Weights of a small GPT-style language model, trained from scratch on English Wikipedia.
Architecture: rotary positions, untied embeddings, attention and MLP in parallel.
Training: 752M tokens, 5737 steps.
MLP neurons of a small language model. Each row is named by its layer, matrix (up: input weights; down: output weights) and neuron, and shows model dimensions 128-255. Each number is 500 + 25 x the weight over its row's rms, rounded and kept within 0 to 999. Numbers have three digits each.
Before each neuron's rows is what it responds to, as a language model described it from the Wikipedia text at the highest values.

Offices, courts and service. Words naming official posts, courts and legal acts in biographies, such as Chief, Secretary, Court, serve/served, presided, charged and prison.
L2.up947:564514475527520552520494487492505509457532506515535484494446491499517472500522518460496500477477503488509468503487463489502483509459500473547490462461499497482504531498472511501495519485474521547529487462494505509483450496502527496503542495487497463511490498493527498514463489474519537463535477495512509496499434507455472513478514511525477492520485497480496506524494507498544493514485
L2.down947:537493483515547524540541503470504481476527507505513497455488503465481471464496482459489489532518538514491521503510511513451480481502485504543450477503474482511493515505485508490503515514476542498506477471462487493519495494472509484472506504484479452511490518499525507522494487469512501508513447448493525514521494523463462451469513509544486547552495476479476524520486520494536522503490

Time spans and first names. Time-span nouns after a possessive or "the" (his time, her generation, first few years), and given-name pieces opening names in lists (Maria, Klaas, Massimo).
L4.up928:486496529507517464505530515460555538467493465510494488492480505489545492523464509440502509499521506468519498471442460529522513531467528505481503512500477510466462473539505500469465526533503445488487524516500527517467514524486521450482499496504508491479494515519487537516495546462494487530507506516476478519466514495515526506467498485506460480484478557449512545501540474489508501490524
L4.down928:546464564485476490509482443557498491527438487498476458520545506506500511462508542503525486514497499514503511491505498490468487493525507510521506481515499506476460507499476513502507543469516468514481470502540541524505501518469497475487470497475512528495550529454512507512486507503516530532520444505495507523487513478536504526452486501502494524486502481554513495511492494507512505524502

Mid-word subword fragments. Short word pieces such as s, i, li, mi, es in the middle or end of split words, often names, titles or list items, e.g. Uns-po-ken, Obs-es-sed, he-li-um.
L4.up1517:502518508520522535496496501492510533519517487490490498521510475484494500493506491487459478483503515508535514503527528515518513538527528515452516498501508516507536525529495530483529502515461502483509534536454510510458500476472543461522540471508476503450483485462519480493468480489470515526489500493498493501461495532486482476493502465477474483509528523516497554511473497519507470512496
L4.down1517:495479504504508503488452464527517482481482506512515508523473496463469479496488521518485559519485499481466528527491512500489471496483473496534499468541512520471479488486524457476504489500515500502523452477516498522533470522519484486531484475497496417507517479534495479519510527505477487512535505489512495553526543468503539478529511560480560512508514522480493522502474484497491509502462

Participles and state adjectives. Past participles and adjectives describing a condition after is, was, a or a comma, such as ill, wounded, overcome, hurled, spent; also scattered word pieces (logist-, ibn, hat-trick).
L4.up805:502530487541508467510464536459522586505500490497540476470477514482484496499471498516504505511534493489472459495467482496497479477484471504546518451494494459516537504465470506499454536474501498524478500479503486468486514488497488489553520507515509482540471524479486489505500461456544495485492517454483495493479480515494526507529483490526501479467505505454485461517539513487494498519504
L4.down805:509502558543516465477544478490444534474483472525526516528481524463499478523525482518475489485534517511498513512520486495466514524492466488486488550491573475491484493480508541501479465520515492488522499527582482489456484496500537503500482506503488480515485471515457490523518523502501502524515498462462536498512488516508479546477449516489502500486456511516502542516468472502540481507534

Possessive and noun-phrase modifiers. Fires on the possessive 's and on modifiers inside a noun phrase after a possessive or article, such as his first, Lions' next, a full-time, elected to.
L3.up1182:470490491548533531542512512492492523495502474501482501514482539524471501541512482484493508506475513467509522529504490479500514500470502482518508464477497507527495515533495534497453480462509521557479488486529478481501491480485552515528464495520455485504478539536498493458585485474540523511522529511540475501489467486485499481500542503516532496513444503519506464480522496504524481501484
L3.down1182:500507512489505485507543541480508484506485522536474460516522495527449494550486511488480462510513518505546500478492532491503521478518523523497480523519528495530548519509531451452478490480538525517513488495516534474499494470540549499470568499484510517459502490499510508502498508505473461498479511532432522481454530513487439530484508486466517498506493472506498500497505517487513554494475

Role-assigning "as" and "of". Mostly "as" after appointment verbs in biographies (appointed as, elected as, served as), plus "of" in office or court titles and scattered table-entry words.
L3.up1456:484487490527527549513548544517494486497524573481434516499460476507486477534495479474542507499516508510524483522498472482515455520460510495509499466484507504524516547544509472550476485491475533504473476528488484470507499465488497520487519509477489476502528510447508522535472446525479553531530465506506465526487467557531458510496489487520485515534479473522494469503487526502566485490479
L3.down1456:475488460479469491511506482428512494562497505497511525515504477549489509516484504566519500542545482537499470468506507486509482515506481436494512485550511483491478475475484457524456461471516463482466483526554479466536465507481491525500516402579514484483472492520508503478503487492486510504482506494497530523477481488492477503526491497511494478540501528545513486472489484528470480499522

Number continuations in tables. Tokens that continue or close a number in tables and statistics, such as the second digit chunk (4'07', 5'12'), a closing pipe after a digit, or year cells.
L4.up469:478491494482517480488475540506475468491494521520527486498476512478487508554462547458458509443473478417522525557524504466490531524492502473475477444513485524482520524498537521532504455501510497558479453480481479510529533478533521478520471525542443478519474517525571481491515493493515495533541505472545492555511473479515485502467491507523504505493504480513543476501463485491528512517504
L4.down469:510495506523458532537488516467502473490502516548470523506502518520512491449500490506503504494463527535475493503488485526543487522488457482495496494474500483540502509526490456450527508482496501461520492491510536541513474460537501492454509470465524419470542478494506462482512507475507534484475461471501483521482495492519507497488511498503534488475498485497477508467509533515513521488516

Clause-opening pronouns and placeholders. Pronouns and dummy subjects like there, it, this, they, them, usually opening a clause after a comma or period, as in "In this model, there are"; also year parentheses in citations, e.g. "(1970)".
L2.up648:489519488450502504513547517513512500549534473480519549494489470491506491523514463452475500506481553487522538479481498467511504534494514504482457488474464501474500513501486459517502499526483509487475505496533489488512488509466547448510496492501487501445506535499520476488482490469469522490512509500535492509507515519486499483504508496472513504482511499496502534489508535540524450505465
L2.down648:479498512500471508500497500455484479519488438473476483511506479477524489496532464476485494525410555506464527511482537491497513512491496456497484503484491488492523539509509487524495478504516544515494540506523513500547468497485546483521484488515501463468511529488499515486483515474493494517503512519473488535521511500490494454502534459526484505533516495515489496488541529500496471486494

Protective and hindering verbs. Verb stems for protecting, helping or obstructing, often after "to" or "would", such as protect, defending, save and hind(er); weaker on other verb stems and stray nouns like assists.
L2.up1374:504491499520516473515459463459459507498548492495492466478487493480507476491481463505454520483479503478485501514494496516469530473470514523509512540457474494534501507512490531498456496474511516519512474517499449450493487476474503496523516513514472456516507524462536497496522518462496514490471502475514477537456510504513452458489465515526483502541474499513510485476467512530535535489484
L2.down1374:506504490486487474579471522504462519467504499445484525488478507473472517508450463487495493486475486490518528522490461538503543524534481533494514461514536482510520528469514495469461494476516495519534494513496472497495538494494460488494543508499523409498457493504508504459503488474502520511481501459534498467488492492497500479515476497534533540494507473492512466545495531548569521512473

Sports table cell separators. Column separators (pipes, semicolons) between numbers in sports league tables and results lists, and "Team" column headers, e.g. | 28 | 9 | and 2–3; 0–0.
L3.up776:565523487492492491539519545551479478484494503493475505479477493504489449489499474508507466531516465479489494520514467479511447532480495466465502491502429499492477514515481496529531510479472535549499493495450520523492552478541499519495477514508465495462467509483486509497515474549477467490499470490482476516478463504540510503497482502510522477496480460520495487532532477502503515509515
L3.down776:466462492467519483486515504489488512488507489528492521459513519475511558515509496448520492498548541510521450540501468515511520487502500513485465487497493519547541509531569516481482498518492481486453441496490495503537513490470501462525491510535502469502525537490504493448514454514507525468513495556465487527487523553480488513490491532506480511462526517486499527521535495486469471436538

Coordinating connectors between items. Connectors joining two nouns or values, often inside names or table cells: and, or, /, &, than, score dashes (Chesapeake and Ohio, Dagenham & Redbridge).
L2.up198:523493508531472488529477548458499482516523497505492493474476520491510520497468495534457519493551475450528496492509505504502494505475482502468465516499474510447513515531488461536519481508528526531513538501457471490486503467525486512526480476485498478501507490503521470474494477500495498474500514464475462518478503502532500572450510502504483502482543494519527474507544485506530517515518
L2.down198:536490490553475482528500494464485434511484527479535533462516499472514483520490524508478520513508484500502468523502488509483494490494536504499496525533511447519537535519480536508496481456489530496509516488508533490492511489512471517510495477514454410512466502502476484510512491496461525509474519444495517512494464485512509537503489484507474491461512534487503500514487551539536535510465

Paragraph-end line breaks. Line breaks ending a paragraph, list item or table row before a new section, plus ordinal suffixes like 21st and year-range dashes (2002–03).
L4.up687:566511527489548491499483478511548473477507483541537492480495500504512532528475502494474501514461482452455516496449517521491516504491462476492500526503536474502515505523496548502512512501470535502484503514512468460559512465431531487497535516516466491494518542518519484503511480509528460489510454487544503521493518517496499527499465483535463484472483500521526485504478525536495493506503
L4.down687:506480455485504511536511503474504525469525497492514514465498515478472525478522490554528491531465474530472482503484548492515487524543453497531480479477483521504490520506520474505494505514524515510501481493519535506531499505499474523490510524476533621503506450469498480482493484485448534522500506478465491472524512542526463489512499481495485492483525522463476513491540505497480541467495

Main verb of clause. Verb tokens (or their inflection ending like -s) right after to, a modal or a subject, usually before an object: prevent, bring, protect, informs.
L3.up15:529535499502517513538454509500481477467523527470472510493467450493483530529501507507472502503487530521497485494510497487513497506508507531535505502492547513487512518510487486469532517497473498521512485492486477483499476437509484449469506479509483475535509464474528502475508481491497488518481489472528508517448484538475479438498513480476486507524501526525475505500504506485499468564476
L3.down15:488478560509489474494514516458516527469484503532482518503496496520487502518485504486534475461488550475518510496530564447502514483473473510514476478547528483472473488530474534527483479517495489496540526539504500497503529476482459497492530493515530550480481517509450458517471506505481468530472477443467511447520468495555492470485476518488486529532499513532523532528448489496555486486525

Possessive markers. Possessive forms naming an owner or relative, such as the 's after an apostrophe and his, her, their, its, mostly in Wikipedia biographies; also some blank table cells.
L4.up409:520516471499533465509524574477488536501488525499431513521504502486488494509507545519495503521521478497471474514511483501515474524449478528498486449486512517530487502538476496501530521508489466547518481492465540484470458505476487520513523451467511502452490492484511458517478480518492510507499482461541461496473515515508498493477557515490489456497494538469501557500504501509489543532456
L4.down409:543552478480526480502460418491492490547516496515528507485515498484534450495519519482486528520474500504493521527499483514477508507516493467505465494499512545501534478529532474467475476454478492526500462506515490539524501494531499543547511554517471487522512513578504473506487490505527521519459490499501458500479525495462510509568494431474515509523493472504514510501476494462529519492506

Mid-phrase connectors. Short connector tokens inside multiword names, ranges and phrases, such as hyphens and slashes (Middle-earth, F/C), on, to, and plural s.
L4.up586:516526511521527509521491515483490557486515515499536474491480482465523506478499506525434507472510502476560515476488490483504471531491492452506499524482506470498493502558499483509429507471519535535501500513507527498466521518533514483525456479517477496514473511485497479506486517483489504512491487477493499507517503528494493495507467489493495459450516572474499487483531531526533517483480
L4.down586:483519498526505504518497479471498528473490493543561476476462482450516511490505481489499508468482471502508504521529493484481510532529516568495490519511512550528523497541502511511466454498519492472548490488518477513499503492489463491467508504540528501495521475499517523483464541482473518526505488471509519493525521504490512505477480483501518505515468474488493498520499462485514527517495

Inside multi-word names. Word pieces and small words inside proper names and titles that continue past them, such as Los in Los Angeles, of in Sea of Tranquility, -al in Virtual.
L3.up380:520487502569522466513506481490531534483467498509478497510536478499508476515521492463510530526535493503505547492485492514480525518487489446482476496482512453517529464520434495470516531511534526506439469518493487489503474485509509507510490506510476485472505512473519457504478484477484523524485528489538507508505527486561471525498491533470527533528475525475510511490465519511512470530494
L3.down380:542513537476504480526504488478518496509524502519464497470480525500451539477469504476465461500579468481529519501485506522510519493512511477479462515522502493493473468541473485493495466475521492498515529513477521527494493483460549533512545463506502482458534482505503536529471509468515512482526495487463526536493491504556486481536495505553522451523478478471502514538494549522502500510502

As and time-frame words. The word as (as the, as much as, as members, even word-initial in ashamed), plus nouns and ordinals after the, such as time, period, year, first, last.
L3.up675:518534481473534489522512513508496516474505478553519447478451496529505563503487479459493455531497488489507502492473500512541505504475505476506499477477445475491500541508527477497475484499513466511489495511449510511490497505492478515462465494537486447496470514505491517529509550517498533549508508494469474527516492513504490523513490465513500472496475515494525508535492541559510476506472
L3.down675:482506488547512529495456576495500529476511509474482481472448502519501482470501523503480457500528506500496482479520520467551513508489485475498569495520526527528458508494479475517522480495518512482529464506470497548504474470484476459462457507492478444507490499469497502476477512446485487490508503501517508449516480473501498508508502536504536460492483512511490498501541481538489489509479

Copula and "as" predicates. Tokens that introduce a predicate describing the subject: "as" after listed, ranked, described, plus was, became, be; also "As" word-starts and superscripts.
L4.up1127:538480456496520440465551539517492531481500474522547509480520498508539520538486470498471482514487494474512507521471499502513473490479492482473440496475506511536517520477530522522509473554495477528476478493508485492484514522445506497500519499500500493524470513514499487507508525485497536486471455489522475521498534533474472510495457474471536491463458479486534524518478485495504490506474
L4.down1127:466493472469521499500447469522484520498505527530520462475503525500506515460533542552479488526485515538488467470533508516479531505511497532506474519487499464493512511528517495536482500482486497504501470518493472527506537483475488509460504535488506611477521518518511495472505487501481522505486527464492540464512536513512500497532486478492454514508512498510480514492506501523493507500502

Capital letters in acronyms. Uppercase letter pieces inside acronyms, codes and abbreviations, usually after the first letter or an opening parenthesis, e.g. EXAA, (CAA), USBL, VAFB.
L2.up1187:498492441465499515512457528458501522509534465470532518494501501482469506474501507499493468458498505483520505523520503443544529515514504518483511497511498490501497536459522510483514500519470495552484490481522488514499495456532534504526487489508469467470552515454526485470493471454509439521503532472523528483502485522478484474456537497489527510496519545505487496540511508515517478490514
L2.down1187:506513513466505479523482479481503454498486480455516523464460526548501451509498521512506448544453515465517540499490491473477505479542476542478522548446506499430516523499511506467516489479535522496504513514508515513527496470517492534510501528494477506520539484457470505525476477525517518486529514514491492500504474513486482466493504461530505520513528503541495522495520505515530509436480

Completions inside proper names. Final pieces of multi-token names and terms, often after "the", e.g. Vi-nce, Texas A&M, Hamtram-ck, Texas Rangers.
L3.up721:493527510467488444522480485555528513460513505479488472455520536482472527481502472526482473512518485507476491459534490477531504529498490421482514481478509511485500502498470465488524494536521483471479455453501537496483529499468508513513460511479460514559503496529483526472467487534468510506504503484526449481456464512472505501516530520528491474460505529508521489509508514499522509516558
L3.down721:504476498482508551497468537478487511512476478483516516510468505501536496524472559451527510493505513474512523527483520543458533544475509515525447504521458508516497508494520520517476463473485485528530543539510481493503460491481493508525475501530513496455472517502508467531515541480547506496483502529470551500521505481500500528473494474464518515507482475504503511504457503496483490497441

Hyphen in compounds. Fires on the hyphen joining two parts of a compound word or name, as in Year-end, all-time, re-election, St-Michel, and sometimes on the period after abbreviations in table headers like Ref. and Pos.
L3.up377:500526492511487448510519494503555489441493503529526494492517531493488491508487466497416516475523505501521474540475509522498490508491564500505473467482488508526520509533503464480489530533499544521543512490476500502545478490491527486512499474506501460498507498526526509483523530480477514480490521471528522505522496512556530514507491463485539492489489503510493523464534483506505506518455
L3.down377:470497538505496565465506464525499550497469502452513537533499472511470481506481503521501507497505492531498516522502570500531498515486508471532517522480489512492478484467468480543528489516507476527486496521492467506490486543502513486520540487498540535520480471468508487483523464487534519511511483548481516477440515516508500517512530515510496483529475509477516480516483482506466461477528

Sports table cell separators. Pipe separators and numbers in Wikipedia stat tables, mainly league standings and appearance/goal tables (| 0 |, | 5 |), plus a few words just before figures (around, about).
L2.up1267:536518468464490541540482519527485458456493494517512469427473472494530500522505487506533485486482484486518516543529501495520466459463489503520499526471466455497481499511473467505492545523450517473505487505486515496515519511529501513484461495505501460486501511528480502524491512525509502484481501517485528513513461508506516493464506531473489461512516484486502451497503504482496491524485
L2.down1267:488498474516484497512491523502476493497486430493529500477504542482522478527500490516512507510490538472508494528518438519507523484502482513503531507521521501489509499472480490512494503491515539463498518523532477488496485532500512500531488522497502332514524532528519499544481491507549505544471515458467513516524494532474525496492468507499472536520492511534507467486536493513497499499467

Abstract nouns and continents. Phrase-final nouns ending a noun phrase, often after the, of or a verb: abstract nouns (love, religion, name, nationality, -ism, -ness) and continents like Europe, America, Africa.
L2.up292:500495477463511472456491510449543459470533451488486469499486497494518527482493504493499507530453526470555513487509486535521486488513466478496500500508478502499527515483487521495496522551472535474497487509507553505487495474469507462525503530497484491515485477440541503498545490513501497513556517504470484527468524499455472490491540525499499444499514529497492485480505487487495442487524
L2.down292:507501482519485506497505530505483548500534490528446475464497494529497487478512494482486498545498506531515488488464451554495458546522502513505466498492476507525507520485465482480522524492484505498499531460473522561523509510505449507528479516451534547524489512536485475497469494520508486522513505456501434468489520506516496504543460499550477500516527485448542510513503510520518476494484

Person references in narratives. Words about people in plot summaries and biographies: person nouns (men, woman, son, daughter, children, Master), naming verbs (named, called), him, and character actions (has, sends, receives).
L2.up573:508511496562513488523479558473467475486524533494507467447475492504510511499496494476472450475503501545524503508508514511486511554537484524539513495490505519519512524506497548469461488495470550504490506506458505477492477472485531475503537492518471478493497493472538483474496494503511538542505512493530472517502489491495475462500497454517534477502465534508561472484498512539501478494506
L2.down573:520490523551504540538494499490478466515514490519490468534515513496520467518516512479454501552471508487474499508513457499475481522497521474481491532515507475522489535530469443496437488493509526453532516478532530487524461475528475510511473461490508483488524547462505510559492462535514493505512482525539453531504484507528528512431501511535512538510486512516465492502516539499535479475489

Clause-opening function words. Short function words opening a new clause or item, mostly infinitive to before a verb (need to be), it after and, list-final and.
L4.up408:512513469478483476549511510505489526544497450472535473524509491451532523518519488487475512526496514469497510543484486496520563519502541517463497484514521501533541465460484477524530473508440486490513485472527500447547496516511507456508468434532498488436460521475501524500481515506493490500520478492490518527494507544473497511486518505479535499513520522464483519453539521505492458517492
L4.down408:497519526503511522455472491522489517520482536522505491509494467473503471479497515482478511478521494478447464481499524507554482508517459497532519531464497525509500452539516531457531490499518540515502502483499461520448468487479464482469534471484483541536494472504528501482512504587517544492528509506488489458459487492496503489546528547464486530531504490478496504523504458473424519477500

Connective "as". Mostly the word as in set phrases like such as, serving as, used as, and as well, plus scattered mid-word fragments (pro, ro, -3).
L2.up621:533504497472535513505530534535547523500509497480503510495474479521474533473516498469517456505521516504519486472526509483533502525477495528495540495489477502518472496493453478491497506488476479510512453484506473507495505511495490474526557497511521489474484496464552503444499502515513471508480481487484500494493479505498504480498531491483509491494508551489494569511520542484488510486546
L2.down621:531517532520481515492536487502508489463493451481510464530531495516522549530494504529479517535459503465474517515478458521494490501497528502515523490517506486500484476551535488482528475482453493495470540499496493490558507523483465483510497508502487439527557486524501527507491447482507450548534498555499470526518531532448517495497497489498440524481487479510507480463489490509508532528518

Line-ending newlines. Newline tokens that close a sentence, paragraph or list/table entry and come before a new list item, paragraph or section header, e.g. after ".", ")", "|".
L2.up941:546521485502522471489484530484471477492521477497470487512529537517509516497496479502476457499460509493537537523469506472526497545491509482548521513478520525497503555493495511484505490466478507499497469494524485507510523503508483516469498475457481486510533550476473487442507509502507513521498488479509521522499490532513498464459483492492489498490451512508522527488519513511529495480473
L2.down941:493506530488527482524468517488491482520504469518510489486514523524501507481514458527499478530435479527539497477490563463487526491494507492546500529472531505473474559486486494527475508516478492490476489523536490508487502532464525501473537490480509615490509516492490487498528506491500501492494522505526506446496538480522475473476495473535508498487479483492513492504485506481473546465471

Clause-linking function words. Connective words opening a continuation after a comma or verb, mostly "as" and "making/made", also "part", "one", "with".
L4.up97:507447478521498502481519514475505489531506540508533474484482487471512511492482525528509430530492506496510523473503490504566480486529509470487520518518461505505511458534509525464498487501534486523480500476513492469506522510468485507506526506519506490502468463531509475452514495469511475517516543483484523503454495521504481516520491511466501544491508523483514494479521497489482503544496
L4.down97:484499511459489562510507510486485514481501479514480519512505516458499484512519465521489473516480517545487475496516459513491532487476513503468522506500506482552515519526523535510500492511459541519505546482491535509544520533511473520455477479488507515493488528524505528529501497514536472518462539500501494503514524479533528501514471457464546474489501497503465480499503512495495496468489

Role-introducing "as". The word "as" after played, plays, served, or known in biographies, introducing a role or name (played as a midfielder, served as), plus career headings and table Title columns.
L2.up143:564520452497512461522534524541485518466479514524523499468485518531500506511523508475538526465501486484540522540512488501511451526505532507518482477495449501512460569515448509532503515500513473509522511468489441487464529505487524508502486482467479453503493480504491479507513483523500505518480480480488545548498498547524452518526504527518458439521482542534518507486467506515518504506443
L2.down143:492512499529547488482521494486509449469482511527515483488527539484476491486508556519479485534508443538494479536516506474527501468531479486502492469503506492457525520467481521501470511506510475529446472507502515472455538465498528485537492516503537430502486515522517489521524474477499512492520488520530519514521470470477488528501514537509513503557519467477487488525490580542511495529475

Anaphoric pronouns and determiners. Pronouns and determiners pointing back to an earlier noun, such as his, its, their, these, they, her, often after of or a sentence break; sometimes name pieces like Her in Hernandes.
L2.up23:493480456468540505531507511480507516520492518467492499420529477499497519509533476459478510508522518466534472508468498518516512492483522485470519497475493485502486515510521478479532469521505515501517509517508467496483466499521466472481521533496491503462496537523536501432504491481492451491485488466520537514475484542495517514496557479465499485486485538475486546473516557505524520509468
L2.down23:555496530445505473532489490470478479479475454467525497524526499525498518495512457431481494533493541505498509523460546494516479518467481490460494510475487455537519511552485465515529492456473531517520504472500503491486445484499515475504508494456520425497484499543552491523528536509532481488486533454475487537517517566492506505483515452451479484535490512451515514546546540536502498530465

Inside multi-part names. Word pieces inside unusual proper names and acronyms (GETY, STRIKFORSOUTH, Ohtani), plus joining tokens like and, & or / between names.
L4.up557:483538476473503442496461488475528496515523470492526473489516486516482491489487487506454502487474488521555479552523481517522518495493437460476505486502484480515491504514506520510498487494461523500502494484484466470505470503565495449513494504506517455492523493478482452492478522495487505485547488514503480478445481550528482495474507500513476491515532502545508525502551523483499505497489
L4.down557:515516542552540497506484438456515464516486492518498532519500502476537468498544532523540475509504511476494501478512510517519479478463529487507487553519521532516520492466474511494500478480505490527523495527495527474424514538507511494508477498472515480480526502488519532549501481494497468482532480499486525536461512446482546514497454484517461466494500480526501465499486520534510524515468

Preposition "as" plus name starts. Mainly the word "as" starting a phrase mid-sentence or paragraph-initially (as well as, as a result, As with); also first pieces of names or headers in tables and lists (Lead-, Kris-, Team).
L3.up334:516498482506474522512493530521511501498461508512493485441478476419497529535476532513475470505512566512477506455496460514487536515494484529481482522452511459498505468521502505483519500472513484490486475470479492471505501513485543490488520490466487494510529503487563522506491525500537471487493530477484484519504511564552530488504506489496479488512525463535508459513539516476486497547495
L3.down334:500493507545507467478494515526468518482474495530531494508494487476510480523508525460502529514479499491472477528521502521504496516482526524502444515451521489529486473506568493512498484439463459447488535487514498471512522498487478548486508466521485442511493477517515487518477501470470491497459485521483507486502483483490559462502470500497469463571486520504486475443493520502481520534501

Place nouns, verb endings. Nouns naming a place or region (area, location, home, neighborhood, place) and third-person verb suffixes or verbs like owns, rescues, features.
L4.up353:486558519518487545479479556489459489500497528474443521482491456523502540461479471454477450490506506511506527478435485460490531480493456505507508493497493436509540479540486493508482543531524478513515507551528466439479501486502493485489526507489495522508461511489527430514465520505506492511514458485520543523435434462499496544535517509442520495487492538481482505518497504512524520486468
L4.down353:513464485508470457526518468486502526487446490527492497477545557508527499551546518499562527488465534509458481450551473485459498543529508493545484513522494543490525520492487479479510473482496514469511524484502532499491519496526518498490490477486523435464526513517467523493512498544503482494489533506478484533551506493497494480488503487539501497465539547540501525476483479490541441542493

Final list conjunction. The conjunction and (sometimes or) joining the last item of a list or a second clause, often after a comma, e.g. "marigolds, and other", "male and female".
L3.up1387:473496457472479465485512470485484568471519534488481511482499495417500507514521483459509474471491492502488508539525457461513511516501480487494498461502475511529530481494513500491484486505502494512477493487499489484475530498554495517535475503511480435509476520515505486507518517500483470532508506506485542537471502562484492495523481524485483480494511499539492499470520512521517469560498
L3.down1387:514503499507474492482506507487476464451522524464490519463482492449478510515501486491497466439493530477481503539510482471560485518482473479494508483507526473526523494535509496478503491498544477535536487513495529529479518477528503488516478538530486386517476474525516482447517511507525529533538504486490487551480439476519486511499483523484529507477482535488485503472531513552573465546471